Weights of a small GPT-style language model, trained from scratch on English Wikipedia.
Size: width 448, 7 heads of 64, vocabulary 3666.
Architecture: LayerNorm before each block, rotary positions, biases.
Training: a variant of Muon for these matrices, 1389M tokens, 5299 steps.
MLP neurons of a small language model. Each row is named by its layer, matrix (up: input weights; down: output weights) and neuron, and shows model dimensions 48-143. Each number is 128 + 32 x the weight over its row's rms, rounded and kept within 0 to 255. Numbers have three digits each.
Before each neuron's rows, "fires on" lists the tokens most often at its 100 highest values on Wikipedia text that the model never trained on.

fires on: "-", " ", " -"
L3.up1124:121105121132111111128131077158177142169056135097118138098105137084103082143126137131112161142190142099099148154138132129144147116121095095123065118098187175145141142141127112116107106141128152102071131125128064157107175057100141117122141156121129121081094148090136120126110164149128109172
L3.down1124:125138118139177151131100159117060106089123106116137200124169079117244085101124217116109126082136131170166134056134137119097121128095189218060164135155071074133155139144115135139156141160132111136117113181106105124111121115123146169165118146136102154110150140145124169194143094126110134111

fires on: "ed", "d", "es", "ad", "er", "th"
L3.up5:170151146117161117125122107093099125089164146134142133076128117111165144157142112161126121085102137132099139086131136171114127217147142112137111131085078053117192143172122115094133043062156106199152087159124080164137155099108111092104134201114141142124161136145137115110123093076180151135
L3.down5:159113108184127128157126136153187151122135093117095127095089141184163140121154140188109146200117157139124147111120148079164135171098094174111117100131157118183102082149172103121148119191116107098136173125081077065161079166100155147115098115157083092077117117084139133151084128144103141118

fires on: "p", "w", "re", "it", "is"
L3.up1071:081115168114135171094087091107065086131096158113169114114113139098154172123146138142149091193151155133104163169178105089108073157115129122175091114133101113134099169140083124101126124127170123124143145204097117145159084107159117094122114113139146127139131140092127151074097153180105148094
L3.down1071:128182108129151123071133154169213129099113095124136154103143094120154122072202090136128114137102106052095118140094133173164108127148118081112130132135151129156150137158142056113081068145088091055129137102149132189098147138128095159163128131124093093136199114154100122142142200095128141120

fires on: " of", " app", "f", "u", "er"
L3.up1789:138133123139143114083072107175134141132155124114123176164167067177144057120164175145133175132090160116142114163106105149120113102127141155150143066101126142191146144115056096184119125109131173178144185154115160141097111099184095166156125116132107136112141082190164092101105160116176046220
L3.down1789:116116116128162146115132080070112135141161116044140089195169134155129185106115086129161123105101073136125131069121138097140150124130099075121088167141157190112044121150099131125201162171113099125136126117162157122101131178096171143070146121140144143141167141065094152184102147113129143115

fires on: ".", " in", "er", "c", "rew", " into"
L3.up1017:096143095162148179104134160118106118113119138114165133188145100170079171150131136121134245165117161140117118133195183094116145162088077173139131095169163099169115115116110109103177134063168166144143153093152122135123112155084117055118131104187106045089110135144117173135165145169145137130
L3.down1017:152139134108145078148084111122088126124085143105106087091078147134160132128079124144119136147127096129105166136118131110137069137156114151129165094105094144122120099114158162140122092104120107121122112154130104074200164163119118136132069135141116210138157164098135118131145153115096125168

fires on: " |", "c", "he", " also", "l"
L3.up705:092104106071116124164143152094128111180126058131202126133175200156117061136094121031135120113118092166155086130140109161104123103097128097164134097195109108154069145086116176134073135106134168176099117064155113130060100168138131165067078092167117139100145106104082109113132135084120176107
L3.down705:085143116149079157121113138135084148138152124083136130160102103091159123094134087183203109150147180085117137126104177085122114198099118089142099074095113132149142099123204144146204130122091100077075145109103103191109105128115065073170175129096140136108095048089171122119121152144179130114

fires on: ".", ",", "ons", ").", "ids"
L3.up107:129151070111176136176165210155144098155135164089193103109188141127118113095113066143121118105121125092202127188076167130146141158154122131147131090120159073138147144150086144198141107098142143073162159031104148110143156139138154169097122057169102129131131199185159118154120140111140123108
L3.down107:103191139103085114104120134103075117179070145119140139150179147167135147170127105132177118139100072130152129180116087118115146112108130101115142150138137133159127104119138188122111077113172106149085059142144122138120100152112092119152166124126152155108078116122162179105142175151071107151

fires on: "at", "ang", "al", "qu", "ut"
L3.up1144:089123150064099072122088096163101192063195175196109130139144149108096132149137163069148088088095119156097097157169143162107133150122164098153175079101084191102093120170146141105100114152169124087142110099194137093068146135093131160101206162121133108102091068154118132109165117174137119116
L3.down1144:139135160089102110120158181133113059141095176105149136111102089168117163162146055185107079156164135044148128048119099095085172132118154126139069181091160093101151141173156140114157133109132157145139121151077127135168156126130019173169153155159155110125135158139179155115113167060090100107

fires on: "m", "h", "t", "Ch", "w", "p"
L3.up1472:162135068165137121176117052103083104134144106128135104129132094123137125205184111120130068145131126086104120108130171092107125177181190143173141132151106130117166133148133125135066102144170217193126100086125086112121156141196199134143126144099105062144152118167150070119128169167170179094
L3.down1472:200154130157134124178126099178156127052150030096118101086157106133103063123150101124081163080107081178133104177104114112139155150096102080178098187120144093163124101166077102110127159126123059120120167160185105108077119128111057083102159143070140158118116149127139146144073150110146083141

fires on: "y", "e", "u", "he", "in"
L3.up1584:140140119145125084108099144059082170125134102130079080111187133140116106157178155124111149088142100085143116055084138102126136125102116089118152165133181107061115168111170070179146160117095131135151126067150135158134161065161145134147147147123140093134118127124154073140134111137122164160
L3.down1584:175097194136157092080158144169121132142164133136085157131097087126075085066147176170157136166096115155106125117141161108081139116133124131134142169088138106120134158120117124175150097117148108086108088078156169063073115150122104122134111110143125146167104167129118097164125119143152180152

fires on: "h", "om", "im", "ham", "em"
L3.up932:082112095161148117092108148225101149121096085151139166133099165126080100090193153106145113123124162095127104087139106089099185144145156149099139149122191116108140167162109177106109110118116134150139094147157101157096152109121156113162110135104150112105155140096096058110071174124105082095
L3.down932:108118118124107116149072087113125090105159174134092139105127153166132146160120137145079203157165107105139096089149128148160088103121147140148104076077164160121103128193160105101183128089171100136138097091095141088159067135076118157117165159090119116125111122113120143105112109128114115204

fires on: "t", "h", "n", "-t", " t", "y"
L3.up274:128159072173112126139109158096173116099080131075150108125138108107120112171147167085075075134139117135146121153083104110121059117106133169173123126131110186125173101147146148125080100181164142129200108109109140137097122097124134119093165071078101129174134151139157120155100194175167131097
L3.down274:135159123048148141174100170186112170160084069107189176160132171151168133107120076194135165116138122134078106140124135173041142129128124057122159077134147139118113079131107136150182138136105097086124135146150108151144150130166103106138054206152123113118162151178098123083144148123124145143

fires on: "-", "ro", "o", " /", "ick"
L3.up728:112128128215161144100057103147169138168078133139167114140179131157112119036120151104167105096190145206056112137133101134113165128163146142148131157091149131132128157116137173217124176160149131035143129119171034108134171199099174100127138065123134139113114140097147147127093107165099115117
L3.down728:174091141071167129106178203139096118099201094107124197081086114126102096137066108124148172161123079115134138101085145152089157140105076174131151089068117116113100146088121128100166080087062102134134166110103137118106092097148149122184147124091083138157149154113097151158148088095122101167

fires on: ".", "and", "\n", "\n\n", ".\n\n"
L3.up1301:176105135122160142139091169154141135126053130180090129116135097102146150129073142122084104151071098179139114093110102138079099159121140123103101107094073065087142109090102178100157102066112134141104112159122129126145178105125045120146066142098092128127102112128150124144100130076157139124
L3.down1301:080125124142107090103165160152106135160153157114165099178171140138176167117138151127119133122137122139225130160084143056140157093118160114127121139132174143117112205121130099081194152146174121101132150069095151150141059133073122176173152040104142121096159133118102118103128146157080121135

fires on: ".", ".\n\n", "land", "–"
L3.up306:179137109100155130008096116218164108073137124133163094119113151052130165188098130066124132104075154135064120113127052136135079112153140144109146118114075116110138204110127122155154075124111163122099167141070148140101067150039143085123087121119097125156186147107148101118124226136072105121
L3.down306:094125130155069128196216138116132163083112189140155062105165199166128115064140151159173118063152078072211122171163141107165089143128099068155105132143183093120098124101105136142110145161138090113154076139106114130152127174108098163116128181136145100118108108102109138104163091117134109108

fires on: ",", ".", ".\n\n", ":", "in", "ore"
L3.up1374:100125156085113153096117129099155048107105124134099146145087179109109095116080184122168145130138211134155186102175134120105081078130127088180127125140101211181148157099114101180172129083088163132109139143192101146139142084125122195133071130192131149128078147162168109172115121130062139172
L3.down1374:151062100127141147159114105171070140107174106139116156098143124210175133186160122115090103120130094186104084168078167138126150108108200171086120095124191098142190112115117151146123161141151141096158102142124126173090120118172125049155174153088120137129172106102093136130151119192170100073

fires on: " and", ",", " before", "-", "f", " again"
L3.up361:124145124188171153124090139127206145159086140145077161171142195128121180099115152115106144164198113121127173094202102120105125137138130134190143126152135096192102152134108150090111169081136144096092114096132096107134160105136132118130095095170100061107115134133140100191180218119131101198
L3.down361:125173172126164129057128094050155048097141151132186111107167121128102107100137147116109164063137105191126215101098129095153094150136058102128143084124110159096149054132159237134058135170147122112107089171110146097122118110076088148141135179153140140098112069127182131097138107184093098146

fires on: ",", ";", " express", "port", "ik"
L3.up1407:130112132091110098175184135063153197120124095115176145122117100142138108109154206100079168099117057122142174177111130134144148127078141147099103139136187128152102091104098123133115154109106141103126154116095111137148192153087158048100118182162073156101104097180098139210067135118119113169
L3.down1407:162149135136071150117120136127127129119156106130098104141137115163114152125141079081166112122128106129109098139141087134158116090193071129152121087057107121111104167147125144119130179157106113095142139157157159115127121120116139142171123122121125112124172194124116073084119125147161117117

fires on: ".", ":"
L3.up655:110118132138150166104124098059161165081107171047186146055182110126101116091125111099147203067138174142053143129185136116186108131117096131148155141129178113123150147145140167157131092133061165136142146129115132123120199115117150137120048127167031071103092186106149191101111139124107123150
L3.down655:105130190167068109155134061045176126107154112149089109144084137144092065147119151139107059153091107133192157126126106149085114069138146160109167096168171145132134138135079129106109117168151106131160132105152147096152054147097137086147146145129145111180109124149135145139155122194157130132

fires on: ".", ".\n\n"
L3.up342:164141145100071140112158149144154118108155112086079175130075143130156089134111152118108174169148175197190105148162152089074123122102155103123121110121142116185171105145171118129161129122165146127156182145126093102073132134090106148141107069184105077064120138121186077179127132147155140155
L3.down342:159065142082121093124106116121074110148147085095143137119161144171139129061125106153101164166074130141172211147074174133115099159127156098138166127090093178137154146173088057192147155192033142119121153210095150109115126190079118131131184147101129126103138116120151137175108132149108155092

fires on: ".", " |", "0", "ra", " ", " The"
L3.up707:077144121127137086157197123049156118122109112144135114071084106130144145112093142110130126127154161142122126107125121124118117112115126099076154148083201162140102155127175103166165121131112167099097088115107118130145183137097179134165090149149088137111155140151097126082129139135132076066
L3.down707:140141121110101189071088185111117116092140122126123113168131134062118144144146122174140129135078071154114115134181116168178156099076104150165118106138110096127106155164121150076148178183109129164185171170109129104146098097130132145126108145091128137142146156102138163087113122152196143145

fires on: " which", "=", ":", " Mic", "A", "|"
L3.up1184:082093158107134128086134154110117132142142058114127137188106070155101168104153103085116089130128097105197144132084139160132162107139153132136135110096095145115117160152077127126185124093128123129221145164081100168128154129161109106138115139105078142140105145128087103094053148116131132117
L3.down1184:169069094146122103102136090151102133159100136157138102084157091133178079105142195115185169105123147143088156098120110125140087169098128160148140114151130117106139128092165186105132148140177162156067075127149102106161062126116172153136128137173209153070158128113157126137162136143139130097

fires on: "c", "l", "r", "ra", "oun", "ak"
L3.up1176:138094153064138138139149139109118139166136149130131145130151184124167087150080168101141094148072107113069119088164112196090051082060130140123141128128133118156122129152138070171096126126095133198129093130097123091158175154143089097126107167160141133155112140116124115120138099109098146142
L3.down1176:115133114162144102110138088136114169114138146084119128126190150081100167127166115133128078143135082120102142154137133158166100136132125137143070137088097119114138138177122095130142144124168116136143118146154110173171140055096096117139101119062169109131149071174112071135165071151082103144

fires on: "d", "t", "st", "im", "ov", "h"
L3.up857:124094180063121116118125158074114099151158133159144151128139138105102119165147130116125152136086159104176082218126143089120121164175121164141123118131092149113125188188135103142147106109149140171101164163145185121078117103188079133121148123171076149151084197048124108114123117133120139176
L3.down857:166151091105126114147110132110124137101110080080130159152123153114091152167082099108124112103138166138071141131144139144125143141084107191138146164155114101087096119134092122156104108135120176177150138119187093105117209112079123086137123084084136139095133113196172114111142099121180160170

fires on: " st", " St", "St", "ie"
L3.up670:165116148121154110079149152102132135101198163173119163209130120162091127102169177084148160129175130163141132189113154059096077138095139109176174140167149130131128175138135086138091165147125109135129150126125144074105121128077125061144108123131143123093192135122154123092065091143195096173
L3.down670:103143111140125124138145211154159152116080054084147135108119152140172126134122123175085101138131074144114137178163127207075111090118069078108076108104059102151101130160151144093146150111097118105121074161118147160176161142111119161099153135119080096147120145102064128116133130136189088125

fires on: " and", "l", "ially"
L3.up484:147141114104134104153194113123125144125143127129169142137114119129085186147157159156114138118149156098142137129144128114103118162101068100114084119155132199138158159073166077194087150157126215140157136126106071127125110153144171139180145149163114133215151134151101105167104145086125144111
L3.down484:099169153103128106090145085147134099156133181131144120135145153143161179153166171180083123110096123133140106130143140111184158113129145150122117118083094162109151070136091139126121128133145153094144191163085098130169087127123180157103147134134090101145113143097126076143153202117102128167

fires on: "h", "s", "n", "p", "l", "ol"
L3.up248:077081108103152094098201077123140217109150112075150160153132117118107097146099150093129143145103119056134139124183142174066117218075129143158120122152070138135122163093105159118103128132142198149158078149126139158126139150092049119159115103095149178143135152152149121135146168152157150052
L3.down248:085127115128115184141081136231114065126121115126143103126145107094091149160146088142140161090154030144085056156089134105147166115124135039106161140109174155129165112133098167125117207157144102068142125082138110126156095112176117168103146087173138123099091110164079134130091142102118122147

fires on: ".", "ult", ").", "ce"
L3.up1536:106126091072119127131117123104157191153117229133109117086081130105179138149122142098136082098054144139200079149118093116121139127108112083154168068172127117119121166116122198130136113083174124135172111134062106147157073120091188171161074148143093134107155144192145079162136085171134135139
L3.down1536:145155181188123125131127142200095057116119069166074173098100125118105112128091123172097125129174080178064122142085125128142140184134053167130094150109123168136178083144140128141158117208106118084077116081099116121098126160121121102085163147121119140137103086105151077107127095110097131142

fires on: " that", ",", "y", "iv", " of", " contin"
L3.up1152:058147132054100119108131205138166089082153151145169124136109167078161105139143052114153164112100125143098182127076108135111094118086187159126157079133128103114141121132161136123121116116089173117152088164098116106152125104114188076202159119097132173153100128191114092113157073082156118060
L3.down1152:182134168173147097149161087137165115169128131156088120106154124193124153086122172072162094123169102168128081113150045220138211159108030151123130122143132185110121109082155129129157113062166141125091122123141144143079130148152103143123117112057181128105117121168148123135124161137108060078

fires on: " and", "il", "ed", "0", "er", "ara"
L3.up365:108133087146152123135131144075190139133176154143174141094096113148123110107123140166148123110160113090115147193141119116114139154053154104093128131127074132081121138188150205074111151142097072176131075171190132142155143096092142163137110112132131096106164097168160109128068099114121173150
L3.down365:150135148096116120110156082162111116162130091109125104126074172120108139107131139084075161169121193086133162112162120169178095158099167099139134153176130139152083171052165108113098150130122123073126192118150148101110126132079146120167139095126177087095129144105113168150167134118151041137

fires on: " |", "les", ";", " Art", " for"
L3.up1708:134123180151126108183194133075162135111145137104100127131083120136136137066065102182126127106119141143125170117080146183109112093140170134094110121094114126170156115176128096108104159166119164147190138125088112175153198164107167111154139075132113138099073146161165124143103113111162135084
L3.down1708:135191066115130152091057158124101143125128112174143154098207134119117128165190171120133115179150083093079105148149127123108148098125095137196082089173098132074161122092154154142128077140130143116068130107218141101098103062068109163121135142156161064156125102109131123120171085160104141111

fires on: " and", ";", " War"
L3.up1722:139136120110126106181108121094071149160096074065153152092158137195175171076072104076130172105101119093128125110108143130129116135106147061176184101093129118113148086091085120116117151171125138084179087133106086107050131127148181135150173156113146218126060166131128144135097121128133108115
L3.down1722:061111152140136193102158104121198130116126156087145136142106102093142102154137167150141087108129124182094177149171161107114139094194098175120084154143095095079118146105112146102086155103098160123081186150118104163113135131131113089081080130150148074143192141149088096105079148109101080175

fires on: "ile", ",", " and", " The", " most"
L3.up1424:151126215108173095099167214140111127179165123139111171125151083126150172041160096129093121089141150099099132133097110084095114150113154148148066061073123174109175115160081183114179143145120156136130082119066157109067108137111162118112149120149081119090092127134124149167097136130113102114
L3.down1424:171122063137099110133112122164105124051140136117123161123060113059079087150133140121085095112137096134141220119083131102121126118146061129138143199128207118110148097180124175093128126089172128075136133201115130169141071121058134132082111104113176127148155097113135059146133139184163129144

fires on: "id", "em", "in", "u", "al"
L3.up675:156119123121170136103159103087092078115075108090143107154148112118113159097123192076146105121200108129145113131120108110086171180156064139113100082170119128198171169146158141121098118183123105113081104077152137177104063113069138114104186142124133139099084109115091149075136149129166067084
L3.down675:091157167086067122168107099199136108128150136176124121084139192200147147180112150120159147089160154093118165132183165130158087123147150124119131120075168086102168124154119196183179155138124088099153160186056108107106184119131124149183120100056131108143147150082172126090103073149122108129

fires on: " and", "er", "aw", "f", "an", "st"
L3.up1763:136096159138094162060086083089134081137172122165134167088190129196132130125126179103137167109145136089080124086103175176139097166104130123146141155141170093121091126093143158114162063141072164105102143117050147120150143102127127142120120092153172103126154154136128082107148125099151077189
L3.down1763:149187141136148112142111133104140168187169157129136105152113087140095117136094100185088103104130064185150107202175162128178160077095129122121121101058065091051124126172157144157117147120139125113147117131144133126130132125147086112148142150102092112124111113163124183162129129145117160152

fires on: ".", "el", "l", "ll", "il"
L3.up819:096165125169128129102136207147102145096135162159075120169120102121194192163132168160106124143084176167057156117118087138195146117139042150145095101164114200147190156121079147229113152150119098118104119145103172109089109106115112090137124173138177130141139138118128073118066134151123152056
L3.down819:129140114128050127118110075175104122118107118111136142108124192148125080129125101116123151154174106158178077125096184151088160130143158164117154128077153085063145146119162126104167145150150135063123126166063121074191119153097135151084130118121128149123129128187100166106193151110108100199

fires on: "ers", "s", " players", "ors", " men", " students"
L3.up72:127144092106115106195143187091117154113096102110170115096066180166065126128120125149129121114115098067166151144095122150112121121053117199166154139229161116144087129177169120130127022115108119110148119152157112126197160085117091143165153105102181141162200126140075125111116142104156160112
L3.down72:118134099099126134125147181143122154085185139125109149090146116120133117145127105176181113121096090136187165127128148094088105200121143152118083077163120100119128141171140140081110128090164059141135155114179194170099074139119101154110091129100127149127112155087123172110147162132140173136

fires on: "h", "th", "il", "er", "ult"
L3.up1382:113088081071144170115178134147100115101176111161073104136180119086148154118091120128164181094132155140174134113153092127125144156109153097118130108117104113150193099166093132121172094143191155089136117170116121039103175116175175132127115136053122192141146137187201138148102100095146134124
L3.down1382:116102123059076028109121149073148165138129158128148152118118136151147153122154047153152163218124039100071124111123112126135162135137123153134170147132090121126109186095148105116144184158081112115100099114127133180098091129138117128132097101147160130085146115155101176172127126128104138188

fires on: "p", "m", " were"
L3.up984:102107070134117125108074102131205153158202134170101122156190102064084113180184131139132099178119052159128107066097193128147154105146114139104121093149117116099123143091151118109130127127159126136167149126185189105131069133184107116109115131070085143033114161153068162122105138108144142082
L3.down984:106144137106167135090175216170179112131122168147136156105116083136136130106144110117144135139093139113128142150150159128127096164137139115135084121063087107117144170103105107153122090076097119085084143098155153166155148074032122088136148149086098087154124122129092158112160075159169127134

fires on: "le", "-", "S", ")", " Mic", "T"
L3.up1113:163135129104139157103143113121079137137096132078094116098099169147096139151127174110085165140082151156126188114143128106142123191113033179115091106131103134193130107165070141094137161087113118122098140115115159181073226083109131104141203153145130137145091092111100159116101119124145148150
L3.down1113:078141146151143117124140194136129206076161132081130099159109067181141136111166154141101134099218103139170095145060099110099195126092157142116154146138129157139146124105183148116062086127137138145175126119111145125169063185134191134089140135148140084094118173179089125119143071153125078144

fires on: "ly", "ially", "et", "ally", "ically"
L3.up937:090111127155124162096149137161114108127183124175110189177092101162132121145139147150102150133121150160125159090135145140128143069138123100186108113101101170079110085168190112129028106128115105131117172167097149132161155120139134169148086155099073164104096227114110160164141153105159155144
L3.down937:143137121102130115132150153101151102127104104120124118125122112125075112177104131100101110049135142089144113203104136086116147137173191116127155137096104094144222160098149165134165201158121130140177056102146087186100052061149144129131125176165154147146127126133124148140132112098117107183

fires on: "p", "z", "it", "m", "er", "le"
L3.up889:123159141038143090139111171106136141154140156197163138062111114137119134119187136137106132138145070055121136051155105121136135133149189164103093151189179170146123153106126121114129144157167115062149162126093109161150146097181165134100122076068106153120107153201108150091171097114155128097
L3.down889:123124109150137144116137113152186087158108117153083145178146193092172156169084161126143157097117134171135151176124113103142077099142118075118174095148148105137127145125106090134142041159063098157166144140183095129115135164120145086051142142146175132118115118147109132177119134201143142137

fires on: ":", "ph", "ially", "ly", " including"
L3.up176:156080073112217132113119158144156115146128139106057127148093157134170101097075167102101069126130097105151194117095129111110077132177151106122158102137130144102129107142106160213070090131123130141159163133160080101153128151166136128137119131087126139086114173165132138150096116106123153182
L3.down176:099093152140129160157166061113141108161150152141199112176136107081098187123167173173128122125127133182130141109178106116085112111111137183152111152113133094192092151128113122073125101114126125124157127157127146133129132077151125200078109139145126076178164113074117083119168147196165108097

fires on: "r", "ug", "ig", "l", "im"
L3.up1446:138085150173119220142125116131121122129121121177158140115135115098164119132093120021157100144110155116072091108191082166128120112116144115109185166110146144154218125117133133133117072083115152153157132143115140138156048118168182111132105112145141129142175121105139073190121135074139117169
L3.down1446:118145143155095082174135116154180118170119096145120091100192149127106079151135123153104124122130080135125125137115177101133170130097157139081158128166149094116106090159129097135121187160081126086130159129109128068128146152144136109090116105113124160184119102117081186159148151143104097089

fires on: "st", "ster", "al", "ter", "n", "er"
L3.up109:133148132148149147117116077099109118172134149177117138132108124171088180138154204141130172080122078098134135082108173137168188114132161070091115086106131103114071136137099153177135090148120119081085141110082187091135145128130136167114079059097108128118125073175142080023169160110102148095
L3.down109:152147155112140096133111106161097087104081129060185124106136135130115118087119085140087171066201143110093110129132099155126100080106141075170165144181106145105194135128172023085116176120099207155137155179131163164130101136067132101092139130134126126110188111106123132157116112170247098128

fires on: " of", "ter", "al", "id", " on"
L3.up434:122090160084113106132119122072169119131100127084122185131114180069109139128134169123193154179135120121147107155123121057151136187128115166146143073144174145150180129138148120113092088124108143160135133119060152095120170147105096102143143136131108135147150128132112131126098122179099106122
L3.down434:130178146186163144116141149158126132097148128183147112141115134167106122153073144127101104135125100193090101177119141181112149135139131052098111066113130119121072132087130159129136133095154129140106139137130132152157168060128143154113108170138159127132098131092120092138137093055166115145

fires on: "ed", "th", "er", "'", "a", "al"
L3.up229:110131115098115125179138169078207199100090116167090050164063110131143187086108136123136095089116110120186145165063144158151129100110159129069123166107097133087176068180155150149093122064076102137136174069131151121187117143087112115157146148116137157147169114105169193194134172113134148117
L3.down229:191076119192127195189112164148147109112058171130133138087128119118133141127130126159142112100141107109078162079142132154166086133126076090137144148136168149144106168202156148142162131187179166135112091117137146122061118140166132111141100142094092170104151104159109141121134095122096156185

fires on: "s", "'", "al", ";", " and", "'s"
L3.up1023:096126152146098154190179125137166202095123096115180166103155129132153163147109111095134134107151104178132144151095166153181120136113158075092134201194117120092180083095101178172073133126085098139101125063126110104154135098097148143062135114128144128169195164124115066109095135164191126180
L3.down1023:135147140128106108070111176107115126138093136148047130154052118162139095113166103167101115153105144081065172098169150124103103108093138170125155126123098194133046142137220092068156096131126135135118149148139108165080110130127155123221140149125097136093125041123093153150115091105116101114

fires on: "y", "ody", "in", "a", "iv", "ason"
L3.up1379:142105136137112102168167112134125093095136182110118109136048113073086094144112093117153154146102188126144182158150134136099140127093137176128090114101167126115141130109125118187131105139104141150125146174149061135136092165176174150126120094173171123125164098141153098109124107161101176113
L3.down1379:128158141080131146112146158118064119144076086149099174142150170064127172097105143143146120125192127124155123103099105128108113205142121111137129175121124124188156112063112095080117109097063133110087167101135110182135162121199128182116150147091121081120124126185131072163175152143051137102

fires on: "w", " (", "ell", "it", "ine", "D"
L3.up1752:098178172134161129068102143156130140134067066124179118129053149127108114148130061121126163122147134138039186116142107170140099122165160160151089132144118192096132167133135118096108132140108137150105128126090119201081114179186165156116150116102114190094133137091164108097070123136115203104
L3.down1752:144081089058120133155151111125082104103151139151157147129138110091166142107119197082110102163120106151179106124151170160044153147137103109126166129090157117106171127162130140200130115140048097100037175141167147087121109102124079113142117109089180148127086066171120110210169131133138127082

fires on: ".", ".\n\n", ").", "\n\n", "\n"
L3.up426:119086165129115186093139167094167094111107137122097090167096153092097108162133172139162101149133113097157158132174155165124096121106132168125151094178172102151167127119091096091135115080189152165072121080035127163145121146185166134150140076148095118139160130125128070136187145131134166104
L3.down426:114146111140119117157121094155089085127147123136155184106116040139166083109118160067081158126113120105101102101119140102111115157118164108112115103128137116057129133111146242108077140083167115065208115170200119082072177136103082129117134185153147141090180149139151179152092113106181147123

fires on: " An", "i", " an", "ak", "h", "ial"
L3.up630:072083118189150119139138128116098154167119139142208146180129179118110174116097113115129080091062162129135116131157143126148121177124108106145102108126187158210123128152114122093129117152136080041113132043097069131183113097161086086081134162116175096140131197155121109135096127098181137162
L3.down630:087078143124167117102163148173151169123197108102063144116095136062132183156133121083077113107122119116107111144117155091115139095086123130112242173131088187100176127139088112149099116143157152129131086192149128137080087077119092117107113101135132097100143076086131118113129219137091143120

fires on: "st", "end", "en", "d", "h", "ib"
L3.up1044:135140089119134149169125208147169122179162125153076175089084150091098110156104149170085105085119131088164132150135125138116087135124122152120110099110137069115079100104183097131166146105154113142136163126109198136134090093098108058128105153151131112066104119135164129083069152096157072199
L3.down1044:173202113118116123109176078143049166106062129150110095138162084086169135132169088124184134112172127134093156124111101144149160121094142172150149141063065121142175130167109145187126115153112124107103119114101070146165155107138121204097113112090075173149139136180129025152130105133117191090

fires on: "ing", "uel", "er", "les", "ir", "el"
L3.up1241:115111159127118139090110104118008121113166193109087130129082168134103116143168087095076130160122087128152128174158111120136153152114111113144152196119120111165131120061145193219122089128124079115130101133115109080126098095162157178160137140103109118101137129091137159093169140140117165145
L3.down1241:105135146127148100104133147110140075128133117116139186074174164154207159088153151135177141097144133151135103120115107128165131107157124096107124139090132143067112149139095134104147129143099149174168179107125128122105122140124190093051136118126141131117062057139149116159131142139115100108

fires on: "r", "o", "ad", "l", "ol", "h"
L3.up1040:055070139161140083102128154161118175188095147117163121179108060104156126159126158131102107129130120094116137112184181167091088175101166098074116168127141133108145118148129163096140191139129120133145139132153094183108139070138156153133158119198085120105140123137147099093114125107144181102
L3.down1040:140117084119038103146113100136162101090136121113122089072152124144128149122110093157127163076080165122154100182070126154148165129133178107150134104156103146166080159152112080138129188036094112146120081082100134132142143200140103113137100091072120113179124112096144133062147132122087154074

fires on: "y", "he", "ile", "ur", "p", " where"
L3.up1059:172078076081195142192104150132102137101112092141153130097151139084059127147132145176046086064127085155038159056099131121154096142184122152071094157186117122064166103171141115136109143140154172163134127172097119207078128057169151115126147127173083133128155106142143095107149154165137132144
L3.down1059:083084209155116148131103148116149154156119110123067120133158120124133137176172096111211121184089164074152152168116107145119138121149136111141140090083085064171050144102094139177105123120124062067163124144125171121113134196149132117180150130136095174088072171113161118107123092144095123088

fires on: ".", "°N", "ad", "ank"
L3.up1192:162122184135126092137112110140129150086123120063133111030163111123167142154146122153120123082122114110119102088153101127160168146157156137154103161188089084131126147161125149182169089048118073122191149092172126184080138110124137172120100150083133169165211151110112124142168153131081128100
L3.down1192:097137073142129173101145147106112157156149124106144149134093125127077132141065133088106116107165172199176127112103133167058098139110167148100139140123142173117126058098081082099155167198130141097103095137108177104114063124150191091106102140182134116076081157116125127143120135126196138114